Weights of a small GPT-style language model, trained from scratch on English Wikipedia.
Size: 24 layers, width 192, 2 heads of 96, vocabulary 1024, 11.9M parameters.
Architecture: rotary positions, no biases in attention or MLP, untied embeddings, capped logits.
MLP neurons of a small language model. Each row is named by its layer, matrix (down: output weights) and neuron, and shows model dimensions 16-143. Each number is 50 + 12 x the weight over its row's rms, rounded and kept within 0 to 99. A neuron's up and down rows have the sign that makes its largest values positive.
After each neuron's rows, "fires before" lists the tokens most often just after its 100 highest values on Wikipedia text that the model never trained on. A number after a token or word is its count.

L10.down238:54 62 54 50 48 46 65 56 47 53 44 55 39 37 54 34 47 47 55 70 55 44 52 65 65 44 59 55 47 57 56 78 40 42 48 48 74 70 44 60 58 39 62 53 40 41 46 62 49 55 28 32 50 44 53 41 52 38 51 44 46 42 56 42 52 40 32 61 67 49 47 73 50 45 60 49 44 46 60 48 68 62 50 55 43 49 41 23 62 49 58 75 49 45 65 58 58 00 90 50 68 34 59 49 72 52 58 36 35 43 43 29 52 45 50 48 59 29 46 45 51 56 58 82 70 50 59 46
fires before: "ass" 17, "ub" 14, "g" 12, "a" 7, "v" 7, "ou" 7

L3.down233:67 49 47 56 57 49 31 53 39 31 57 48 48 37 31 51 55 67 59 73 40 47 61 63 42 39 56 45 50 42 50 44 66 38 56 50 46 38 42 45 41 63 56 34 63 37 67 53 67 40 50 60 70 47 52 24 69 56 48 45 72 75 36 37 62 45 53 39 34 54 76 53 62 44 41 41 51 41 51 62 26 48 46 66 52 51 41 61 61 57 49 60 66 53 63 57 37 00 52 59 41 45 49 48 57 59 29 47 39 54 52 58 60 50 62 51 55 45 46 50 43 53 54 55 57 47 42 62
fires before: "ow" 22, "ip" 19, "ort" 15, "oot" 6, "ot" 4

L8.down82:49 54 39 57 53 59 54 62 69 40 30 33 45 71 44 34 28 50 51 73 54 47 45 43 44 54 38 25 36 30 60 53 45 43 36 46 44 38 45 64 45 36 55 57 38 52 49 55 68 48 60 49 35 53 40 64 51 35 66 46 50 48 43 50 57 49 67 50 28 44 56 54 59 58 44 44 37 44 56 51 34 69 40 41 51 59 54 48 65 50 55 50 40 39 44 45 52 00 35 41 66 68 59 57 42 43 49 65 79 46 49 49 38 60 60 75 62 57 55 46 29 62 42 58 52 42 46 59
fires before: "t" 19, "er" 9, "ish" 9, "ory" 6, "z" 6, "ing" 5

L10.down287:38 62 64 36 41 51 47 76 36 44 30 40 09 49 49 62 51 60 47 36 55 45 60 31 63 56 41 65 26 54 39 49 47 70 51 65 48 43 52 55 45 52 38 48 43 44 40 68 31 24 57 46 46 51 51 64 49 50 47 43 45 47 48 53 46 49 48 57 49 42 54 56 55 46 68 51 49 65 43 47 54 47 56 38 61 43 77 48 63 40 42 54 51 40 47 51 66 45 46 52 70 51 35 66 34 63 39 61 42 35 26 58 50 40 63 42 51 19 26 58 50 59 56 61 31 28 53 50
fires before: " " 28, " V" 12, " G" 6, " S" 5, " C" 4

L5.down510:48 63 48 70 41 46 40 43 41 46 49 52 57 70 66 56 50 56 48 63 41 72 39 60 59 65 40 68 59 50 39 57 48 45 54 20 70 34 52 69 33 39 68 30 43 48 49 58 43 51 43 43 45 64 60 40 53 54 57 57 82 51 22 71 51 33 36 48 60 55 51 68 38 42 43 46 40 53 54 41 56 46 47 62 45 37 60 37 52 67 44 52 60 60 52 57 53 34 28 55 44 50 54 58 41 56 40 38 53 64 39 46 46 63 55 40 34 60 29 46 39 27 42 40 66 53 30 61
fires before: " |" 27, "–" 11, " m" 6, " " 6, "%" 4, "3" 4

L21.down273:29 46 40 52 65 41 61 43 56 54 56 55 37 29 48 64 33 56 59 57 69 28 52 45 72 65 38 65 57 70 43 71 68 49 76 44 48 38 82 53 44 62 66 55 38 53 48 53 25 68 73 34 59 30 52 42 53 33 60 29 37 60 33 49 58 27 47 58 48 38 30 52 30 38 63 48 55 58 45 54 58 52 56 31 48 39 38 55 54 52 54 51 40 47 42 32 52 45 52 53 58 49 54 70 65 40 33 48 33 61 24 36 45 44 46 59 40 47 39 55 69 61 38 49 74 66 68 53
fires before: "g" 17, " l" 17, "y" 8, "ct" 7, "s" 6, "al" 4

L12.down101:44 43 42 27 44 73 44 59 67 60 36 43 58 57 45 49 59 49 46 56 40 50 41 68 56 41 46 43 41 32 68 32 34 50 52 34 51 58 33 64 45 51 72 53 41 29 40 49 53 51 46 66 73 32 68 46 48 48 67 47 37 70 52 53 59 55 45 49 43 45 52 64 38 67 43 46 51 29 60 59 37 33 49 59 61 47 65 51 46 41 55 38 47 48 30 65 51 53 48 50 49 51 39 42 27 44 30 50 31 58 70 60 66 53 60 51 43 69 43 30 63 70 66 50 67 72 22 60
fires before: "ed" 18, "w" 10, "19" 7, "in" 6, "al" 6, "18" 5

L7.down488:61 57 49 50 37 50 49 45 26 50 65 73 55 37 33 64 49 54 58 56 21 55 48 63 43 30 50 43 59 29 30 42 63 47 49 50 49 51 55 63 40 44 54 32 66 65 68 49 36 30 34 59 89 35 59 51 69 64 41 50 67 69 57 42 48 49 40 31 46 39 72 52 58 37 49 54 51 47 56 68 48 46 55 67 45 34 35 67 62 63 49 58 46 45 85 57 41 44 49 53 52 42 60 46 58 43 40 49 58 68 50 47 51 31 39 48 43 45 41 48 45 44 77 38 45 52 72 58
fires before: "ow" 18, "ip" 15, "ort" 15, "ould" 9, "ap" 6

L8.down279:52 72 73 51 57 46 44 22 46 71 39 48 35 63 52 34 55 46 56 67 64 45 42 34 56 54 46 45 38 66 26 44 44 41 52 69 48 39 28 65 77 42 55 48 47 63 33 23 59 30 57 64 50 66 41 56 59 64 46 52 35 37 54 45 38 51 47 44 56 51 47 79 34 70 36 63 41 57 54 31 47 64 52 67 57 38 38 29 65 42 46 49 64 54 26 45 51 19 56 54 61 47 53 48 56 49 54 47 44 47 48 51 39 74 52 48 59 33 57 62 48 79 46 49 65 50 43 34
fires before: "ub" 22, "ass" 21, "a" 8, "ou" 7, "im" 5, "ose" 5

L2.down105:60 62 54 41 50 39 47 65 80 54 63 52 47 54 49 44 45 51 78 76 59 72 62 56 25 35 54 61 47 52 64 55 36 27 54 27 50 40 58 39 26 54 47 63 46 56 36 66 86 60 65 50 62 59 56 51 42 60 42 41 55 67 52 63 68 65 45 48 56 56 48 56 59 26 43 33 49 52 55 52 65 62 52 59 41 52 57 20 48 48 41 58 72 51 55 52 49 00 61 29 50 44 42 42 40 66 42 41 41 40 43 56 71 41 48 60 44 51 37 49 64 69 53 55 67 51 33 56
fires before: "al" 13, "ision" 11, "es" 10, "ative" 9, "e" 9, "ic" 7

L9.down61:48 69 37 56 62 61 46 49 62 57 43 26 52 50 50 55 35 47 55 75 67 48 50 49 30 59 60 59 67 49 64 49 58 36 59 18 72 38 48 51 49 52 60 51 41 23 51 66 72 44 45 48 41 57 51 45 47 62 77 38 56 58 59 46 61 41 46 66 33 35 49 58 62 92 54 35 54 30 67 16 50 63 48 65 49 63 59 39 35 58 53 56 59 43 71 46 51 48 48 48 50 30 47 25 53 51 37 55 27 42 54 24 46 72 51 40 39 58 51 42 70 47 46 71 31 54 53 56
fires before: "-" 36, "\"" 5, "19" 5, "|" 5, " " 5

L3.down65:56 36 41 48 43 41 54 68 54 53 67 62 43 48 57 63 47 55 81 49 47 68 37 67 45 45 65 65 48 45 62 53 60 46 71 45 34 64 49 40 45 44 63 57 63 56 42 51 64 68 49 55 57 44 62 36 42 58 56 56 24 55 38 57 45 50 55 36 53 52 40 59 56 50 34 46 32 54 43 41 52 55 61 37 46 60 49 43 49 40 27 53 75 26 56 57 31 00 63 47 38 45 75 57 57 57 40 56 42 49 57 49 69 63 57 69 39 47 32 48 49 36 57 69 46 68 47 59
fires before: "j" 13, "om" 11, "ad" 10, "st" 9, "c" 8, "le" 8

L19.down461:55 50 36 43 41 56 51 52 50 58 64 55 46 37 44 34 46 63 48 34 82 27 30 49 40 64 54 33 47 47 47 50 72 37 44 45 53 59 50 66 45 40 41 25 32 78 42 43 61 55 70 34 70 50 50 44 52 49 33 57 60 47 48 49 61 52 44 51 44 45 57 40 77 41 52 61 37 53 38 49 37 38 56 53 57 57 41 57 68 51 47 59 54 76 51 44 57 46 61 36 39 48 54 56 47 45 71 39 41 63 45 60 60 60 49 53 60 70 52 43 22 72 41 57 55 42 50 31
fires before: " " 28, "e" 12, "ed" 6, "ion" 4

L11.down66:47 56 31 59 38 33 39 49 48 56 57 44 67 45 39 42 54 39 70 56 32 57 30 45 47 50 60 55 32 62 59 66 64 52 61 36 48 51 52 46 43 52 51 43 51 52 53 32 32 56 47 34 56 52 38 33 54 49 39 52 67 50 50 55 44 52 41 53 52 48 44 51 34 48 27 51 57 43 52 22 32 50 45 26 37 57 35 45 31 47 57 63 55 52 64 48 48 55 48 47 38 40 58 90 60 42 30 56 42 43 49 38 64 52 59 51 46 26 37 69 60 53 43 78 60 40 53 65
fires before: "al" 23, "l" 11, "le" 7, "p" 6, "v" 5, "y" 4

L10.down263:78 55 47 47 50 35 49 55 54 54 55 47 36 58 38 78 47 47 53 69 38 71 61 67 39 25 48 49 33 44 45 54 55 23 77 62 51 50 52 52 42 55 48 40 47 58 54 66 70 31 36 49 65 29 45 44 63 39 44 58 52 64 46 56 56 61 55 37 44 51 59 56 58 42 18 31 42 46 72 58 42 49 52 68 41 52 40 60 59 63 47 53 47 36 88 70 50 09 35 48 31 35 38 58 61 37 45 59 45 59 56 58 52 53 39 54 74 58 52 36 63 51 73 52 58 51 48 45
fires before: "land" 15, "ow" 13, "l" 8, "ort" 8, "/" 5, " M" 4

L2.down429:63 38 37 51 46 48 38 56 38 37 68 51 41 43 27 52 54 52 60 58 32 63 52 49 41 43 64 40 45 38 52 47 56 43 63 64 49 40 47 48 31 63 60 32 49 47 67 56 60 26 40 61 62 51 48 31 74 55 32 54 60 61 44 48 62 66 63 45 39 52 68 43 62 41 41 35 48 51 55 63 36 57 53 70 46 46 32 59 62 48 45 49 56 36 61 51 31 00 47 56 39 50 48 39 58 59 39 53 57 59 50 52 59 39 48 49 52 48 45 40 56 45 65 55 59 41 45 63
fires before: "ow" 23, "ort" 13, "ip" 11, "ot" 5, "ould" 5, "own" 4

L10.down516:60 59 32 43 65 43 41 67 38 57 59 42 75 75 57 57 46 60 45 56 38 46 59 54 59 77 49 32 49 41 50 46 50 52 44 93 39 54 53 66 48 48 62 26 49 58 56 38 51 63 46 60 29 38 59 55 54 44 36 51 36 28 51 59 31 42 52 63 51 31 57 51 56 30 37 61 46 62 51 35 58 39 54 42 60 55 37 39 34 60 44 52 47 28 33 39 51 26 51 74 55 43 34 43 54 49 39 71 46 47 60 55 37 45 62 44 49 39 52 38 47 42 47 47 33 37 58 36
fires before: "gr" 16, "f" 12, "v" 10, "per" 8, "du" 7, "j" 7

L8.down569:79 57 56 67 53 48 67 52 45 47 68 37 45 45 39 54 41 59 42 68 39 48 52 55 49 40 54 36 79 51 66 46 53 48 72 68 57 71 31 50 43 43 53 37 54 60 69 56 54 45 40 54 54 61 51 25 65 67 34 36 50 35 46 42 58 58 70 43 47 30 45 50 56 52 34 23 63 55 68 51 49 37 54 66 61 55 25 62 69 62 58 55 55 41 82 51 47 14 32 54 41 45 41 52 65 47 44 48 57 51 31 50 55 46 46 58 52 39 51 36 57 60 76 44 49 72 33 64
fires before: "ow" 23, "ip" 20, "ort" 12, "ould" 9, "ut" 8, "oot" 5

L14.down192:31 59 51 37 48 55 46 47 56 57 53 35 30 39 41 66 65 61 64 67 39 19 54 56 35 49 56 65 47 33 52 55 54 48 46 57 34 32 50 52 42 68 58 53 36 54 45 41 63 46 38 32 41 50 26 40 41 58 56 40 74 38 28 55 61 62 48 55 68 56 35 63 56 38 56 45 49 35 27 57 34 43 41 51 41 39 26 77 41 52 49 63 42 48 54 47 11 43 55 69 64 49 71 47 49 82 48 46 46 39 50 40 46 38 46 37 57 56 51 48 63 42 52 59 52 37 39 41
fires before: "|" 46, "ar" 11, "ident" 9, "e" 4

L5.down414:32 47 57 72 40 65 58 59 38 46 42 39 62 58 41 60 80 64 45 59 65 67 56 49 62 59 54 21 38 41 54 54 57 83 41 50 57 49 30 48 40 31 43 39 58 45 48 36 50 46 63 58 38 32 53 38 68 67 37 57 47 78 44 42 35 40 47 58 33 45 43 48 55 37 59 65 48 32 39 50 39 43 56 28 59 62 53 59 64 72 52 32 63 64 64 51 45 49 44 47 36 60 51 46 53 42 45 32 41 61 48 59 50 56 63 63 54 35 69 48 60 35 60 50 39 46 59 54
fires before: " |" 51, "–" 10, ":" 8

L8.down222:53 58 38 62 61 63 42 61 40 41 68 37 45 55 50 39 42 65 73 53 54 38 50 38 41 51 41 60 25 41 77 83 60 44 57 34 41 48 46 42 51 43 61 50 64 60 48 25 33 50 54 56 71 47 65 37 71 51 50 63 41 54 47 52 53 45 58 41 78 48 49 40 24 30 29 66 33 69 35 66 41 61 50 47 53 51 19 53 76 53 39 53 56 62 39 52 48 27 39 62 52 34 56 61 58 43 54 46 44 32 39 48 74 45 47 58 25 46 35 57 55 41 54 48 55 58 53 42
fires before: "st" 14, "om" 11, "ad" 10, "o" 10, "le" 7, "c" 7

L8.down9:79 48 50 27 46 73 40 53 64 57 35 46 38 63 37 38 66 52 29 38 62 50 56 56 69 57 47 52 43 55 66 69 27 48 51 55 63 54 48 50 66 26 59 40 51 56 49 49 56 55 40 53 50 47 57 59 45 42 38 77 54 42 52 18 44 45 71 27 57 44 40 57 45 32 35 47 32 52 46 31 38 42 39 62 63 37 36 42 42 45 59 58 57 52 46 59 51 39 41 54 64 32 48 45 50 36 65 19 59 35 35 57 53 52 42 35 48 39 48 68 45 57 58 64 50 49 55 34
fires before: "ub" 21, "p" 13, "ass" 12, "ou" 7

L12.down481:52 52 48 44 64 57 55 72 49 27 38 48 52 49 37 62 69 62 40 40 55 31 43 63 56 76 45 65 50 61 49 54 44 48 57 55 44 38 57 59 31 21 53 49 39 77 49 42 49 33 61 37 43 45 47 45 46 43 63 43 46 48 52 47 60 60 29 66 57 46 72 47 58 48 58 50 67 44 59 64 10 38 45 60 66 53 52 24 62 49 43 58 72 72 49 54 37 41 41 63 62 48 49 48 55 49 62 56 71 42 50 58 53 26 73 50 47 61 30 34 50 38 41 46 72 66 46 59
fires before: "20" 15, "-" 13, "19" 11, "ach" 8, "o" 7

L10.down365:45 53 64 45 62 38 45 44 52 35 58 39 41 47 47 51 35 52 70 60 44 69 59 56 50 49 40 48 69 57 51 64 52 55 66 40 56 52 52 64 29 43 68 65 32 61 55 40 80 33 47 23 53 51 52 37 52 46 64 39 60 51 49 53 67 47 42 50 44 34 52 42 58 82 59 50 40 20 64 34 38 53 45 49 47 63 55 57 49 60 78 45 57 47 64 66 36 06 58 61 41 43 46 40 46 50 64 58 19 45 57 35 48 43 52 50 53 44 66 57 66 53 39 65 16 44 27 49
fires before: "|" 18, "===" 15, "-" 12, "The" 7, "In" 6

L17.down189:51 34 56 58 56 29 45 37 48 64 43 56 52 56 41 53 51 59 60 60 48 56 53 40 61 39 43 49 56 49 59 28 43 62 59 52 41 53 59 47 35 38 46 71 44 60 35 54 44 47 56 50 74 65 59 53 38 67 51 54 65 53 43 49 47 52 39 33 48 37 49 53 81 60 45 57 43 56 33 57 35 57 58 43 46 56 28 50 57 70 57 77 51 81 41 64 58 30 66 59 38 58 70 46 36 48 49 65 49 44 38 57 61 70 63 51 57 68 32 62 34 64 64 69 68 58 73 44
fires before: " " 57, "ice" 4

L10.down453:67 57 43 62 39 43 66 48 36 64 74 30 34 62 21 60 61 56 54 66 35 56 45 39 58 44 59 44 40 52 61 59 51 33 56 50 50 37 49 56 41 55 78 50 51 79 47 49 65 36 34 56 59 75 59 40 75 48 52 45 46 60 45 47 51 48 64 43 58 46 69 67 62 26 33 40 53 51 62 50 30 50 74 69 54 59 34 50 75 47 37 56 62 45 60 59 35 10 48 65 54 40 32 43 62 51 36 46 61 45 36 53 59 40 43 46 65 37 38 43 58 57 54 53 65 55 45 73
fires before: "ow" 13, "ip" 12, "ort" 12, "ag" 9, "own" 9, "ould" 6

L5.down86:68 64 37 62 52 52 46 42 59 44 34 39 64 53 53 50 54 41 40 42 37 43 51 55 59 40 47 67 57 51 55 48 27 35 54 29 58 47 67 48 66 47 73 67 61 42 43 62 53 22 58 45 48 60 46 42 53 72 46 42 76 64 33 63 51 47 61 61 57 62 46 68 51 42 51 56 59 34 37 38 25 40 44 52 59 41 49 40 33 42 58 23 53 55 41 69 43 44 47 68 39 52 47 41 48 56 55 43 38 60 41 51 56 47 23 53 43 62 16 48 63 35 49 31 63 60 47 59
fires before: " |" 17, "–" 15, ")" 11, ":" 8, "," 7

L7.down449:47 47 29 47 28 59 52 40 74 56 50 43 46 72 44 54 59 50 45 53 44 43 54 80 38 60 48 24 42 54 52 59 68 55 38 51 52 33 52 44 35 54 48 61 45 40 41 53 96 68 54 47 58 60 57 45 55 49 51 42 39 59 37 49 55 57 29 51 34 46 56 60 62 52 35 40 55 41 45 50 47 54 51 52 59 61 49 49 59 65 42 49 71 55 43 58 52 00 62 43 40 47 62 47 62 54 50 58 43 62 36 49 37 54 44 47 60 61 44 31 75 49 35 67 61 53 59 57
fires before: "er" 15, "ing" 14, "s" 12, "ed" 8, "ers" 6, " C" 4

L7.down359:65 55 32 28 53 50 35 71 51 63 89 36 43 50 52 41 42 57 55 62 54 65 50 65 32 75 59 53 45 50 44 58 51 43 58 62 44 46 35 50 48 58 63 64 52 45 43 44 68 68 55 39 48 46 55 39 52 69 58 50 50 76 26 52 51 58 53 36 44 56 59 62 47 62 38 49 42 35 17 41 52 45 43 54 58 65 67 48 48 44 49 59 59 38 62 59 39 14 69 46 56 57 62 37 49 70 39 51 23 64 71 58 63 62 49 41 47 61 46 38 69 57 47 74 46 50 39 67
fires before: "le" 11, "p" 10, "s" 9, "al" 8, "h" 7, "ment" 6

L3.down34:70 44 41 35 43 38 39 53 26 61 69 42 43 45 44 37 41 56 43 74 45 62 58 57 36 36 70 57 55 44 45 65 39 38 68 45 45 67 35 53 46 58 41 54 47 48 47 42 73 60 59 53 51 42 47 47 38 54 52 31 49 65 36 69 54 51 36 53 46 43 41 60 51 44 36 34 44 44 60 41 63 56 66 45 45 64 43 43 55 49 39 64 51 58 53 57 40 00 61 48 51 33 50 45 39 67 40 42 50 43 77 54 53 42 42 65 31 48 36 55 55 65 64 82 44 49 42 63
fires before: "le" 32, "s" 14, "lect" 10, "or" 7, "our" 6, "st" 5

L9.down159:48 43 53 32 67 62 39 47 57 48 31 61 39 34 41 40 55 52 62 67 50 42 42 52 53 41 65 63 48 57 51 25 40 50 62 25 76 51 48 56 52 35 51 46 49 69 51 66 72 38 56 48 57 41 43 46 42 53 48 52 46 45 44 42 37 41 48 53 55 64 35 57 59 42 23 44 83 53 73 55 61 48 63 56 59 61 52 40 58 38 38 59 63 67 40 55 51 00 69 57 51 56 28 51 59 38 35 48 53 45 50 44 43 56 38 50 63 44 35 38 51 55 35 58 40 62 63 51
fires before: "ame" 24, "a" 13, "ome" 9, "al" 7, "on" 6, "in" 6

L5.down87:51 58 45 54 47 33 56 46 41 61 49 63 64 67 52 63 59 41 41 48 45 58 66 43 38 58 36 30 57 29 71 47 45 72 38 37 76 62 58 39 33 57 34 37 64 51 66 33 43 46 72 59 59 67 37 62 49 54 50 43 30 51 33 47 50 52 51 59 45 41 43 43 57 41 54 48 54 35 45 55 49 57 42 49 60 24 44 59 73 58 45 38 35 38 58 55 45 69 48 52 38 49 59 63 41 54 48 61 37 56 58 46 69 66 51 45 51 62 51 64 44 44 47 42 45 63 69 52
fires before: " |" 32, "%" 13, " |\n" 5, "–" 5, " " 5

L2.down90:57 63 44 46 44 49 47 53 58 75 56 53 40 34 33 45 69 60 54 55 50 38 39 35 14 53 56 36 52 44 67 66 67 58 68 71 33 65 64 53 51 48 50 42 66 71 47 54 53 60 49 50 61 22 59 32 36 61 48 59 41 36 73 50 60 69 69 67 52 52 45 42 43 71 26 46 52 52 59 62 63 54 45 68 41 49 45 50 38 57 55 86 58 58 30 53 54 09 49 34 67 47 43 58 70 45 51 60 43 39 42 58 52 53 49 44 40 39 41 42 59 47 56 62 56 67 55 31
fires before: "." 16, ";" 10, "ated" 9, " S" 7, "at" 5, "al" 5

L7.down405:44 48 27 35 37 45 51 44 72 76 59 53 49 59 29 61 68 45 47 70 33 57 65 62 53 41 63 39 51 55 35 61 36 46 55 34 61 51 55 46 30 60 48 69 52 37 44 72 70 44 48 55 61 63 48 36 50 65 42 51 45 49 41 57 60 58 46 43 40 75 46 55 52 56 24 36 53 30 52 53 65 49 47 54 58 46 60 51 52 44 51 41 75 55 49 64 59 32 57 36 33 53 61 36 41 58 33 39 34 57 41 58 57 49 40 52 59 56 37 35 64 28 38 74 57 48 49 49
fires before: "–" 24, " |" 15, ";" 12, "." 10, "3" 8

L12.down305:54 57 45 54 55 34 58 42 56 28 46 54 39 62 46 50 60 73 38 56 40 50 38 54 47 60 42 42 57 45 51 42 37 51 62 30 57 44 45 38 48 56 56 68 68 58 35 36 52 55 55 45 56 38 38 54 54 55 41 55 44 55 38 43 37 48 33 52 59 52 56 53 77 58 42 44 57 77 47 53 52 43 47 48 38 65 37 36 57 47 69 48 67 68 40 41 68 00 60 65 58 46 72 30 72 39 59 57 62 34 42 48 57 51 64 49 64 45 43 39 65 57 49 68 43 55 51 39
fires before: " " 45, " Dec" 5, " H" 5

L10.down129:36 57 48 57 53 64 41 49 37 65 67 48 69 37 51 57 49 55 68 68 46 38 68 64 42 50 56 40 67 60 55 39 26 42 35 69 51 58 32 45 63 36 51 35 47 44 37 44 62 66 40 31 63 45 50 60 39 41 53 52 64 48 56 36 66 58 49 40 56 71 41 55 44 64 25 54 38 36 54 53 52 50 57 61 36 50 46 29 44 67 57 65 64 73 69 47 48 09 69 41 55 55 68 59 40 53 43 29 41 42 40 38 49 38 64 58 66 62 33 67 40 62 57 44 79 58 52 49
fires before: " " 34, " the" 13, "fter" 8, "s" 5, "cc" 4

L5.down218:44 47 51 49 53 28 40 56 51 61 60 68 50 39 72 61 65 46 50 48 63 59 68 57 41 63 43 34 62 32 37 49 47 59 44 50 49 49 29 38 52 41 41 61 50 28 47 40 39 60 55 52 50 54 39 57 48 55 59 66 40 64 54 45 51 60 68 42 56 59 75 33 48 73 83 37 54 46 50 57 34 54 49 47 30 59 49 44 59 47 68 33 57 34 68 39 51 76 42 31 47 49 67 46 33 39 63 60 59 55 51 52 59 63 57 32 58 48 48 66 52 58 50 40 42 70 37 61
fires before: " |" 39, ";" 10, ":" 9, " |\n" 9, "–" 6

L14.down533:50 39 54 39 69 52 56 36 36 38 57 44 58 45 22 67 41 62 56 44 52 53 66 47 66 38 37 52 47 43 68 42 64 61 54 38 44 52 67 64 42 55 63 57 40 45 51 42 79 54 24 37 48 48 56 55 29 45 68 69 66 33 40 54 67 53 23 42 65 36 72 55 43 68 61 57 49 59 57 18 39 53 33 44 48 37 60 48 58 51 60 34 57 53 63 59 54 11 55 65 40 41 42 32 44 41 63 56 57 47 47 40 30 30 41 61 67 64 68 45 58 42 52 47 42 39 56 52
fires before: "-" 96, "|" 4

L2.down219:52 55 44 46 48 36 39 47 41 60 43 52 51 42 43 43 54 61 52 61 54 50 50 57 56 47 48 58 63 34 76 56 52 43 68 49 44 61 50 58 37 59 66 41 27 55 50 66 98 70 64 36 63 60 37 42 57 43 47 41 65 43 49 53 64 59 60 59 46 44 62 58 59 13 28 51 56 39 58 49 46 55 61 34 50 49 40 21 48 65 35 53 53 45 49 64 51 00 52 54 55 60 69 46 42 72 42 45 35 31 42 35 64 38 54 53 36 51 50 48 42 33 62 49 46 50 48 50
fires before: "ed" 35, "e" 19, "ing" 15, "ision" 7

L11.down68:72 55 70 29 57 43 47 52 66 23 62 51 50 34 40 59 67 62 47 48 52 55 45 47 52 35 50 67 40 75 61 68 53 49 65 45 22 36 55 57 47 45 48 52 47 61 32 44 60 58 27 40 61 50 53 34 38 36 59 56 58 70 53 40 77 49 40 43 62 48 58 58 37 55 84 40 40 23 61 54 37 60 60 75 61 48 55 52 56 55 70 57 62 46 36 41 42 34 47 58 58 53 39 34 55 35 58 52 58 40 72 32 53 58 54 81 51 48 52 62 55 58 38 63 37 44 66 48
fires before: "-" 21, "op" 9, "ach" 9, "ast" 8, "w" 5

L12.down150:51 53 71 42 70 39 53 67 42 72 44 41 48 45 37 60 55 52 74 38 62 33 34 50 75 54 57 63 51 44 38 62 55 43 60 28 21 57 31 68 37 57 47 61 33 50 45 57 60 24 55 66 58 44 51 48 43 36 64 43 50 68 62 34 62 40 59 53 40 45 53 41 08 59 58 63 49 51 39 50 32 53 61 68 51 45 49 48 55 55 40 61 53 39 58 55 44 51 38 63 74 53 42 48 65 42 50 45 49 42 73 46 39 78 56 70 36 65 12 50 64 50 53 48 61 59 52 64
fires before: "19" 26, "20" 19, "9" 9, "18" 7

L7.down489:55 48 65 32 39 57 37 45 42 67 48 45 48 72 73 42 53 57 45 52 56 54 54 52 48 76 60 65 41 72 43 49 52 38 54 59 46 67 58 78 59 59 60 43 51 50 58 33 37 54 49 09 53 33 34 36 54 72 41 47 46 61 31 80 43 46 55 59 60 45 51 60 43 30 35 55 47 56 45 24 47 36 60 58 54 55 46 40 51 38 26 61 47 29 55 52 44 50 54 74 47 53 42 36 31 64 50 51 36 32 51 59 48 47 61 44 39 47 50 37 42 49 51 72 60 52 42 50
fires before: "v" 17, "duc" 11, "t" 8, "f" 7, "gr" 7, "j" 7

L7.down418:41 59 42 23 42 46 42 53 55 60 58 33 32 42 59 55 47 42 47 62 55 65 48 42 51 40 65 48 68 60 54 54 30 37 56 31 40 46 45 53 48 43 49 67 53 72 54 42 72 64 60 41 68 55 39 62 70 64 76 46 47 62 43 60 74 49 63 49 53 55 54 66 47 39 25 50 63 43 56 39 69 50 47 68 39 47 62 45 60 62 35 85 53 57 58 52 52 00 56 43 43 37 43 58 54 58 44 46 45 35 51 45 44 58 43 35 41 38 45 54 76 57 43 54 64 27 35 86
fires before: "le" 24, "it" 8, "or" 7, "iss" 6, "in" 6

L10.down334:62 59 51 34 62 51 58 53 43 42 73 43 49 42 52 69 48 66 56 28 47 61 50 38 44 44 47 53 52 37 59 68 43 43 74 29 25 61 61 53 66 71 66 51 54 47 59 66 53 33 43 58 45 40 46 50 33 62 64 40 66 61 60 49 45 55 43 81 40 41 52 47 49 65 76 47 44 47 57 44 45 58 41 64 71 44 15 60 41 53 60 69 68 55 62 60 70 54 54 59 37 70 33 35 43 35 46 65 40 38 74 43 63 56 76 45 36 47 53 39 66 44 46 73 37 51 58 47
fires before: "-" 50

L8.down208:31 42 60 43 58 61 64 67 62 43 39 40 45 75 28 31 37 52 52 63 58 68 61 44 51 46 67 59 38 47 39 48 61 52 42 41 77 28 50 31 48 62 54 83 62 40 68 54 65 23 67 49 56 26 44 53 53 61 41 20 51 59 61 62 39 49 55 68 42 67 71 65 41 34 45 50 59 35 53 31 58 61 45 66 66 54 44 33 47 46 51 61 50 50 65 60 58 18 70 39 48 38 48 31 34 67 60 35 49 44 43 65 52 69 43 35 49 32 50 43 52 70 47 63 50 52 48 55
fires before: "in" 15, "ess" 15, "iv" 13, "act" 12, "im" 10, "ed" 8

L11.down298:36 58 61 46 71 53 42 49 39 31 42 35 51 43 27 54 29 50 57 68 51 49 54 47 43 42 30 40 67 48 43 56 28 52 45 33 44 39 43 57 40 51 65 55 39 62 50 36 98 48 49 50 37 52 63 59 52 56 59 47 60 55 58 34 59 62 54 42 64 53 32 41 66 78 60 41 47 39 62 43 41 54 40 44 50 53 60 47 54 57 85 35 59 54 62 49 46 00 60 38 55 32 44 43 56 50 47 59 33 46 48 46 55 39 52 46 57 42 62 63 40 58 47 56 30 47 35 41
fires before: "==" 13, "The" 11, "===" 8, "-" 7, "In" 7, "C" 6

L9.down421:65 33 40 74 68 34 53 50 37 51 69 51 60 62 60 46 64 74 52 55 50 45 43 56 54 34 84 61 37 48 41 28 54 49 39 73 45 48 57 32 50 44 34 76 47 40 36 60 52 56 60 37 41 63 48 47 33 51 35 68 64 59 47 45 63 73 56 69 45 49 44 56 37 52 47 48 51 33 46 58 58 51 42 58 53 56 46 49 46 69 65 77 68 56 62 46 57 44 54 48 49 56 46 48 47 56 52 59 41 49 43 57 67 49 73 52 45 42 28 41 56 41 36 60 67 38 46 58
fires before: " " 30, " T" 8, " M" 6, " \"" 5, " B" 4, " S" 4